MLP neurons of a small language model. Each row is named by its layer, matrix (down: output weights) and neuron, and shows model dimensions 208-303. Each number is 200 + 30 x the weight over its row's rms, rounded and kept within 0 to 999. A neuron's up and down rows have the sign that makes its largest values positive.
Before each neuron's rows, "fires before" lists the tokens most often just after its 100 highest values on Wikipedia text that the model never trained on.

fires before: " |", " (", ",", ")", "/"
L6.down652,145,240,205,243,180,207,179,221,193,176,203,244,202,190,237,199,200,197,211,205,200,209,227,158,148,169,214,182,201,177,199,169,158,176,269,182,159,247,217,225,180,244,188,173,180,134,237,172,170,199,188,238,168,138,208,150,168,202,142,198,181,203,191,221,225,258,211,210,214,235,213,257,225,212,225,171,222,225,144,169,183,251,190,143,238,122,169,158,196,178,198,223,181,209,207,210

fires before: "\n\n", " He", " In", " His"
L7.down584,184,233,172,207,215,180,204,229,189,197,202,216,191,159,248,194,200,253,211,199,198,199,180,203,214,185,170,243,191,211,234,185,170,209,172,162,195,227,229,222,229,214,194,217,133,220,216,240,210,194,182,162,208,218,220,167,189,160,195,251,195,193,115,206,171,183,202,205,219,189,190,191,206,222,160,160,198,217,222,219,193,145,122,141,197,166,151,152,225,216,197,195,245,245,218,219

fires before: ",", ".", " |", ";", "\n"
L6.down595,217,214,214,271,233,175,212,199,215,221,173,224,178,195,238,209,215,201,154,190,191,171,210,178,211,195,208,193,220,166,194,190,160,170,161,139,151,187,127,257,189,217,196,181,179,224,217,185,196,200,233,202,206,128,238,130,249,196,150,204,236,180,259,164,178,225,192,180,233,206,215,177,188,194,254,225,190,202,216,192,184,165,203,178,201,192,143,172,182,201,267,215,204,203,207,209

fires before: ".", ")", "ed", " |"
L9.down127,152,191,208,204,178,156,232,200,234,154,197,221,223,202,261,216,211,202,220,264,234,179,180,180,183,125,198,183,208,197,192,239,180,195,219,204,206,220,126,160,180,208,176,198,188,227,187,140,171,184,166,186,178,196,190,200,191,166,177,211,140,195,178,189,153,234,222,190,228,129,184,195,221,175,295,173,212,133,212,225,198,265,177,144,194,215,205,209,273,248,168,174,178,172,166,194

fires before: "\n\n", " is", " (", " |", " was", ","
L9.down78,164,154,219,207,226,173,175,199,224,214,165,200,244,186,211,228,271,281,191,161,184,220,249,208,207,223,210,201,245,190,172,254,183,194,191,143,190,231,174,178,212,290,229,175,205,141,177,189,194,234,217,271,179,190,180,190,171,223,203,197,202,186,201,250,160,234,226,157,218,178,224,213,195,227,209,197,210,190,223,187,205,222,184,167,188,214,187,164,195,220,172,210,197,200,187,167

fires before: "-"
L6.down50,156,248,186,195,180,192,198,182,230,142,162,157,199,213,231,200,220,191,211,220,250,201,148,239,176,245,195,194,260,204,265,185,226,179,190,242,221,157,253,204,223,204,197,196,235,201,172,195,218,252,224,212,216,157,240,189,161,224,163,171,247,169,156,147,202,192,229,209,221,229,201,239,201,180,178,150,233,221,229,217,194,223,253,170,227,193,185,220,150,169,195,280,170,160,178,187

fires before: " |", "|", " ("
L6.down470,211,188,147,225,126,209,161,235,187,162,240,184,210,208,161,171,210,184,176,229,217,199,183,217,192,186,177,187,203,181,225,223,213,209,185,189,189,195,164,188,191,229,214,197,201,204,192,225,219,238,208,231,213,181,217,200,129,169,141,215,219,221,229,211,185,211,178,179,220,198,204,156,212,151,195,134,187,224,191,181,214,277,178,148,175,208,189,188,228,185,191,245,193,201,202,159

fires before: "-", "|", "\n\n"
L4.down43,148,183,213,194,188,243,200,201,180,150,156,185,206,219,164,211,206,251,209,218,185,237,186,188,220,167,201,232,252,155,201,250,299,200,253,208,174,184,201,275,207,176,209,215,254,166,247,230,208,216,257,203,193,186,166,205,210,198,176,185,204,281,179,201,252,201,204,133,200,212,246,174,194,223,173,206,202,206,183,216,249,226,213,123,238,218,211,209,203,153,223,266,174,200,216,174

fires before: " The", "\n\n", " It", " There", " This", " He"
L4.down484,209,196,169,259,218,229,182,222,222,206,140,178,231,228,164,178,215,276,220,224,194,167,264,198,190,237,174,240,247,180,205,166,258,237,210,184,179,204,157,162,193,210,187,191,213,191,214,228,176,204,196,222,152,251,248,166,280,199,181,191,196,208,146,208,177,225,240,181,246,196,164,150,169,225,230,143,216,152,136,229,158,223,144,183,187,216,177,190,160,169,244,216,240,243,204,224

fires before: "|"
L9.down122,134,196,188,221,170,207,234,265,180,262,169,273,191,194,178,200,284,198,233,204,192,208,199,225,205,213,221,153,228,165,183,206,235,183,197,168,191,192,194,198,202,204,193,170,244,246,212,165,196,223,254,210,219,172,219,188,181,220,153,154,212,292,240,165,217,201,163,191,178,225,197,177,203,171,150,188,241,204,210,196,183,182,214,216,201,184,242,226,187,185,199,201,199,203,231,191

fires before: "\n\n", " The", " In", " He"
L4.down819,169,207,235,198,248,197,207,161,271,237,150,174,250,174,179,211,188,226,180,139,217,177,252,241,169,190,237,183,218,214,170,205,188,196,169,185,221,205,171,173,227,229,190,176,194,158,144,226,192,214,173,223,197,179,229,220,198,190,196,219,222,190,136,164,188,245,227,257,242,229,216,243,168,150,156,200,191,242,206,211,176,128,186,215,149,188,142,167,198,214,181,200,203,228,177,205

fires before: "s", "es", "ns", ",", ")"
L4.down204,195,207,227,237,183,190,164,233,185,166,134,249,237,163,189,195,143,209,194,180,241,164,179,207,212,234,213,229,262,230,214,157,158,197,243,180,185,197,233,259,193,229,142,172,201,180,153,231,201,192,204,192,234,206,155,209,246,226,216,195,184,191,193,197,236,243,266,183,228,177,200,270,213,172,231,186,168,196,198,195,162,206,187,235,200,199,219,171,222,203,190,243,155,175,123,155

fires before: "\n\n", " a", " the"
L9.down669,220,206,237,210,150,237,234,211,193,180,201,229,188,195,198,233,194,233,226,176,233,177,170,212,184,198,167,170,206,151,199,199,198,234,203,111,210,156,201,175,189,185,207,184,255,180,232,282,159,238,242,178,184,212,226,234,208,193,219,190,202,221,216,127,162,227,132,173,234,184,249,199,188,144,233,247,204,208,186,229,190,240,225,188,187,200,182,164,167,173,183,214,219,183,216,220